MLP neurons of a small language model. Each row is named by its layer, matrix (gate and up: input weights) and neuron, and shows model dimensions 112-303. Each number is 128 + 24 x the weight over its row's rms, rounded and kept within 0 to 255. Numbers have three digits each. A neuron's up and down rows have the sign that makes its largest values positive.
Before each neuron's rows, "fires after" lists the tokens most often just before its 100 highest values on Wikipedia text that the model never trained on.

fires after: " K", " h", " w", " B"
L3.gate254:205155135144117144136134130120121094158130119125111145101145089144113112096146125104103096097162162115144132134140089088133113127117153123123086141161146104134074128144107093163139142087128137115116138120124097129129109140112108150075070115111108131157083158128146109139143149095101124124158160101145123071092160138091129121103120140136174145144103172150122124148166115129101130091130154135085138156148105099117074133147135126108140122132104113098117167074147153116145118140103121105120116103119119138140138087136160091108083162096149138141117113140120156116132143121177132136
L3.up254:164135080139121137122100153146134133142154126127110111109136117143125120095159134159148148092117138124131145107108116174116121144117144129143102125145166080125115108149169102140107180097123117131132122152110119094128105141074101094158173112129089123166132101130148109121161114112098151109136148096135144201081106138144119115182112120169109142114081128085138146126151102101102137134144113159142135137124139088130102152136095127143153171137091123098107143166148157095113094147094110158147169142140119182104146119153133163115098112117091116135089108128133107137102153124132114143

fires after: "0", ",", "1", "2", "7", "9"
L7.gate521:120133112179130136081172119114120098131153123152104121151104173147139114121117111108147125094126115181090140188111130115126090124103128152122132129153126126137130175099150128130121092136142182187145104146113112123122144116122108116128093136180114118153139158145124072125082101131115103136124161143080127102137126098165126138185134080153138168100123142138117125109171122137091128089140113100184125139098115104081150156122146177130114104161091145099118165122146155126139163142113136107181136161134139129093144134128161122166160057086112122148168148120091090132098126094135116130
L7.up521:137154052124092131131132118136131121099156142136176153125151142124103116135116112092121164126120131117133100154110082105154108119116147121189145146135156117122085113123146136072136138097125141135142103120098118089161130125139100127109126154107123132129108156113111085111103144131148150134138134139120145144099116138143171176073125095162152129119163155105114171163133149130141163128132106122152127168119129090083114150108115177086167111139134183094119132151135136115155101143098103123198155149158157129100140147106101132149101124067103143126145128134116083143142137088170167127

fires after: " K", " T", "S", "K", " Win"
L5.gate43:126133096131120135145127116121113105165106109109162159104112124132097074159125100127109152186153116132145111140127117137125123135086126131115097078120126143111157149133116136130132111134132158125154115088136091107122103125116125123103130089122118120164117091133141144176157117115130132151156152081113103097121107112091103131151096152128099102139132139156123120123125156113088128109141080101124126140143103126159076136142134191127114094143098176067058111129150155106087141134107092156132087185129135122100135106187182106082146107141148125144158139135117127132142147145145115153
L5.up43:124150116071138115103109146129154114143117100130115120155103112127162099103127112140162106132165151130135104192161135126101132132090093145107150099098148116156126119125104099142120160108128107125116140117108114111133094075133162093170091106123127086167151099131123162116155102121135105113112108107153121122124178089124161144149133130137163147108136090113152159129140141124121180113153132157096097089119128129136104122149149136141165113106118177146151133103152164111103101134110137179094100156160144092125138148164117131106137143146110063140104115119076088132133150150132158120

fires after: " (", ".", "S", "-", " |", "=="
L7.gate288:106109125120132123120133123112143090057110131137106126134132162128099136143145150155151114140170135106146103110163154179079132140143091109135140098159104148075108120123151102141118134143064071100124144140167079151083120148118121117110168073091158137095106124095104120128070144143134119141136092118098111142117131118097188162133104151113112166137142153115137141082141160117128131105178140129116148228122088172124143117162137105095137134131124150166152141122132123165125148138105118149162133107105120157092113114158134125141108102100075120139103151123106114121131152124087119129
L7.up288:136134135114138148173140150133153132124109157122105101105107142113102138163116149141163121120158165098128116136152096141205176121107143180111132115153108175097160153134137115161146112140140144115075129108128128183181093151109095099143154098121098163101166136120127165083162130155084119131119118112121107114150134113148101176137084166151079120123094079183116136101128143092137137150150106143100127151095094140160136114183149107106114117127152149145131132112154140156128128117100065171104125118097094125112165102156124122161132119145137125088140138128107137140160196111095156162

fires after: " B", " K", " H", " G", " Th", " Ph"
L10.gate204:139160117142106126093158153147131080172163073146091127078098144100105138137136140120103110119119128101123134107133086161105119157070115141130141150117125118097142090133164153122121137145125117098137098158128139134110127086118114153138138132160098131151093101161126139120149149141160141119129173126152063126122143143128144112120148148120139171152111119096114137150125125149092160111089110112110101152138091071092124128112122110136086104132150103088137162126157116092123129121107118111119133149131120124094162129150180156103131062176136127120157137113086087133148145133193094118
L10.up204:127133137101164122120143137138113135142152121162118157126075125093134106103150123101127129176143129131159085112134134159098129130142145157151139134147164098147115127130139145101100096161158094120141118155117160115119152153139184115102093082095159148134142168084103135146138128175135112105137099086153109099131137116104133141102122117080078184108134096158145089119131129126156142102145077072072139135166145132153168121133154108122081094141181145115078133099091118140140136092108137162100084136119106138150097160122145167097134108106155123153117082161113155102132144115148119171

fires after: "8", "9", "6", "7", "0", "4"
L7.gate472:144131104169137152116146128157105104140146095175122127109139162156139114148118146106063140155143107180132125188122135128150095161136118145126147128164146144139142156094151152155117125165142112104169124119102113110104121173162111112090093120119130127142134167139134106141113142126110112114133096142097135072095116113112133159116161077098157109164123138157136130096123117144144130138111094095132148122113117124117146145135142143119144172128133107128051153154116107071117140132129163148106145123143063112138152163151195130124146139114148194120121120102088107083168152082137154137
L7.up472:145144167120130103137120139160118132128121167106077109172152113133124144112119127125110103095116150139121126145108150117099153097066140135153131140156125110125150115121142103134099103112149135128091155135119128132111117121082128129133146156119115124159101146151117164095143141142150107146138156109099152125153121138123125069124103135130150124137133112113140101131103091081081129097147106138084126138106137161156102104176082119128085158137170121126142134133136133099127140097140186111078099058151128095134105100121153141148117164140144119094153115129156163127132114133130125147

fires after: " ", " ("
L7.gate485:148142087115132147115108120125095106073165122151125140112129132133104144119122133153136147129160194086123131120112157139089119195119130083162137099151117108063132120117120125122142091121086124117119113139152098117064105133081103132119102102135103131120136150143145172172095171143138153156122145141100095145147175087106146171125132106144121125112163168163117162165119154106129131085182135117130148188138122139127110162125163100097129097155117136120152146121144180141151147099123101154148113138080144067090126148155099126148127111117139126155170113115101123155117108143158147158
L7.up485:141155102087155154122103132117138113088130149130110110076145098133118090128098135103134139118159164143104107085184142173091140179071128127163119111119137153130118112119133109098131109103120117125138151131137148138126121117112113114134112120109118123142136118119139146131129135154141162107137108134123118156156160116153117140104111151118129155155121127131153110106108110071137152139148125146094116172128145127172108147120143087074146084152125143173142144130170080176139123104064118141088063136098129126133138072130082120131098128122159164140128169147150147173101079105140111138

fires after: ".", "|", " Total", "-"
L8.gate523:162118114166180128109108152083145091117126171124129143128127134163145103104144160138173078100142156150098127123149175143144077124182127111116118123123139133107124107139132098151165094103126121142145082125128175167094104153102153164157114097104091170123108136123169128176120140144132124142159093135106123165140081129079125142111186095134144135111140133135131128129141149134140106088123140120118131142111118159161127145107101139117109151135082123173147174154121101112138088148117118108115125132112163105102126118179104165149114133135116152177125146116112121140155126142167139147
L8.up523:147117111182143118099121180155134135103097132133108164117151116154115096114115134132149108109166156153109081136184139115122146118150126113115160077138123154140143130104115110139133126162116150161126128132100091152126159146126114103143133116088144137101148151084122108124146140129085081123123154112104172151102091123121163129120123124137130181152138084114158135084155115112140083162129107156133133144141131107143132142115126139113123112104134090136107161088087092125129086139179113077093131160085128073163115157188135097119132153153182119094120123122110153124146151112127112177

fires after: "1", "2", "0", "3", "5", "4"
L5.gate755:133163125135176156147145138124105126153134114154141147094118150142129139148132088102127156148113123143121117116113128120113084126166137155075116106179148119100161132124132154134135137145141131118135126134129146097088127163140113106093091143128109149213123085134089118149109107085159095130130148107163115096149121102129131112130161092155107093094115133153097126078150153186174121074125079059152127123127127117096136151143155162139162112117126121080075142130119131129118126135095092142149139171149110121121110158106141133118127165092170146158147138149124098118128149093151139074
L5.up755:147125104087150061129106158157093098132149153133089105123147177118172140129129154147101141106107153107113114118137137171153142146138121113151109121173150126087124115096123152100126126136146144104155115100114155171132121137126104115088160144146123117098113158133124092163067132146137108088133153140122109113120129154126145128116170133148150113167085160133112157133130129129112152120108115174113137109124122134101095134122111124158131137143144117105131093117163138130130113144187149128144127081124140124126131172091152129153133113090106101149119092110113147115178117096156180147

fires after: " ", "1", "2", "6", "0", "3"
L7.gate678:129157141153112149122122077154094135176103133139129173127071134149112155145120157105132135133135168161113127169117151110157124143136136132147107104162161093114146122129082115156106096147148087130136107087140152132128151130129128084072130119146107145176110130126093139089112120122110108142124148088081099082138165106135121118130095074146107117117130113123090115150168112112145175096111130100118121107151133110111112143151143176101097108151137104080081115104129152155149151146091109102129148133149113121138139149138158107109138163106083124118136099123124107108152100086143164114
L7.up678:108117147086111096124126117113090106123150113101148130149092154130136103116139117153111139132135117144136126152105103144119118106095115099132122113168137161095120113171099126150093163101130131131103062097139113094111123160142115138128135125130097109133116130162151171090119104144137140164103159165211118148118132141128131138089129117143115114127108114171093169175129128142108159137130174125181143095132110120098128156154146125131134146175095168061123135114130157126169102097126110127142140144115157119166118142118110111080099140155115059158129140116125121135133164180126137096

fires after: "0", "1", "9", "2"
L5.gate727:129158135119136144077138085085108109103146154141141155162138120105188076122161125149096130102114127117115126122116116142101104142167124091135123118163130111096128109133118136099135123147119131121169124112066136121112153136144117140096131160159151107154104177124123112124111123149124129113102151155114123098178104139153109100131136165143146129149124151112136151087175128123145110114081132109127174141149117077109150145121129143136126166124135140093129160108123121131122105144132186112124137142138125115174135139096162099132118155111168107138098130144118111105101127142203085130
L5.up727:062120144116118135099142137156141154125129099113137140122171102120187105147143109158140120080101150155095109109144095139103179097141131095116101128127111141146126125143127138142129161120135120113155139101137136146161163113137170110097176155133145093117099178117122126166083134165100099123165159168136087108152136121173150094135153137136131106132125120148159157105170172129145106133094098135187157112157126108087121144110106136175148118156154134118159143159145160127108130115143115127115100129101128103124117147111164098130129159138152084150127104148125127116110115101186154135

fires after: ".", ".\n\n", "-"
L8.gate450:118108112129159149141086100120101151095103144118134163159138187155125117133158174178138141120171112143110156089108110155098169088131106122118134131136149150129126104122135095114158118169089095107107136148142120170088115090121151100122142114103127139127114106140109137121149118134143120172120120124129108141138127123093132164091116145173133130169149127101119125118110124144166138106096146079131107206069125129167152141153128107111096117138119134192111116146117151107115102138100110102156139114106140127120101118201147164166150139151097124158123130128095101096122147152102121133
L8.up450:114091132108117138094077105168111154096126119096103159110146146139101143129103176137115130122133132101091173101097148106111115122112154166125108119085118093122165092135135154099121073158142131119108155129075106139150121120167123116117112104117144110123132131058149134105102126104089098148117119119100129130119090090138148103100106135134130135153149136143110118120108080103148139113113142097109121159136112155098133109170085132119112146150191095163118117170114121138106116138161091127127172129147094192150149126120103179119098131115121150137133112118139104124135127138145102160

fires after: " (", " ", " \"", "==", ".\n\n"
L7.gate254:121134076147152161120109112129104109086127156139112111120144138137102094143131135115106159103146171106084127113157114141118111168091150110139117123148149107123131144141106114094139116134118117094134089121155116132091152135097093146093126117162101079135141131144111146111147166139129139103083161132067116144092143103133134130149114102137145158132145141156160111143148126117145158136161141099125145193176151145106108189108129128119106070131117125137129122128118124148109191127089132116132144159112106118076112157139120095117164133117106102130142074111086092110113117115186124141
L7.up254:090153093135114173117094129129108147084135174139118130120141143133101071129126148103152158104118150093104118137130110162084091139157107111119133090170157136144133146129112131100135129135126107091138089158120127117127165144102118132089158098141115112147151130141132144105137157105144108086073106171119128171128156069117156119174118145136104144099120118142147125111117112127128178138143137135140131120156128168074142164096122156070126084165115124131148136126101118165160132121133168132147139149134147151111123117148089102132139129118105128114120105133139124120081120099173140138

fires after: " a", " ", " an", "_{", " A"
L8.gate6:113148155096107152101110088141133110133145114141142127151126147145097109165141133120095150088171154103126130125107103120100153125126136125132149165101138114088131122128110126142112085118121135110122131170142060141116108101125157143069161121146126125124119118159144121110115134151093098122117169116142108135124126143184143128132116142102178124164161147134140099130083132103142160061130121126078122182120106142149116089147122124098086128150157172141150141171137158137133107101102112123110092144125132134104117151137109194165154144145096147126126131090131178113143122129091127132
L8.up6:097124167164130117163129116153151116148121126142119111117124133140118083132128166123113172148115105133135126121106176190167137153132110139093106113090101146108077131120130137120137148113111131139126156107133140156141119072145135096114117099139114154119199168146131116062141126120131091136176123096132130183097120117128131133111109119127115085130147117169122119116084163109118143135146143140121165120033119082102166149123084106131139106155111093150124121130144127142142142126117076155097090156072138135084089092114122083160118126102143123118147126102106144130146155119139138115

fires after: " H", " K", " Z"
L11.gate690:159136137161163118124122129081123149153150100113165165121171164150111109153110142154118111120137152127152124114137101153128094121108119123141075077108110136138142145119110101102140161148139121142117123102128105110105094098113119135133121091135150105139088124157131136111172141112159120144156156092089153092139173125126112117084109157156172157140096154116112141133144095155106100115131121096131136147141117110146090119130137137140148142121172084112079153142170149089143163156064120138173140098137127124139120106122118122139183096127132067121117107129147103090091118122154127133
L11.up690:177151117099169147094151130127139092117154136120144151090125127188142141143097092092144157171139128094164118154092120155139144165098095166133119117135134129114164110130137109133144109099094132137150150151127118104122100178146097087148147123160148133125158149115145141128131142150121141148136116143111123162140122119102131156175107103088144179118114138151142141137116155087137118092129116137098160107125136121138140117157159127138100122132179172102139100146115145144097109136153090121092128151120086107127117164127123150123148093141173145130143108145118145127129198137148108132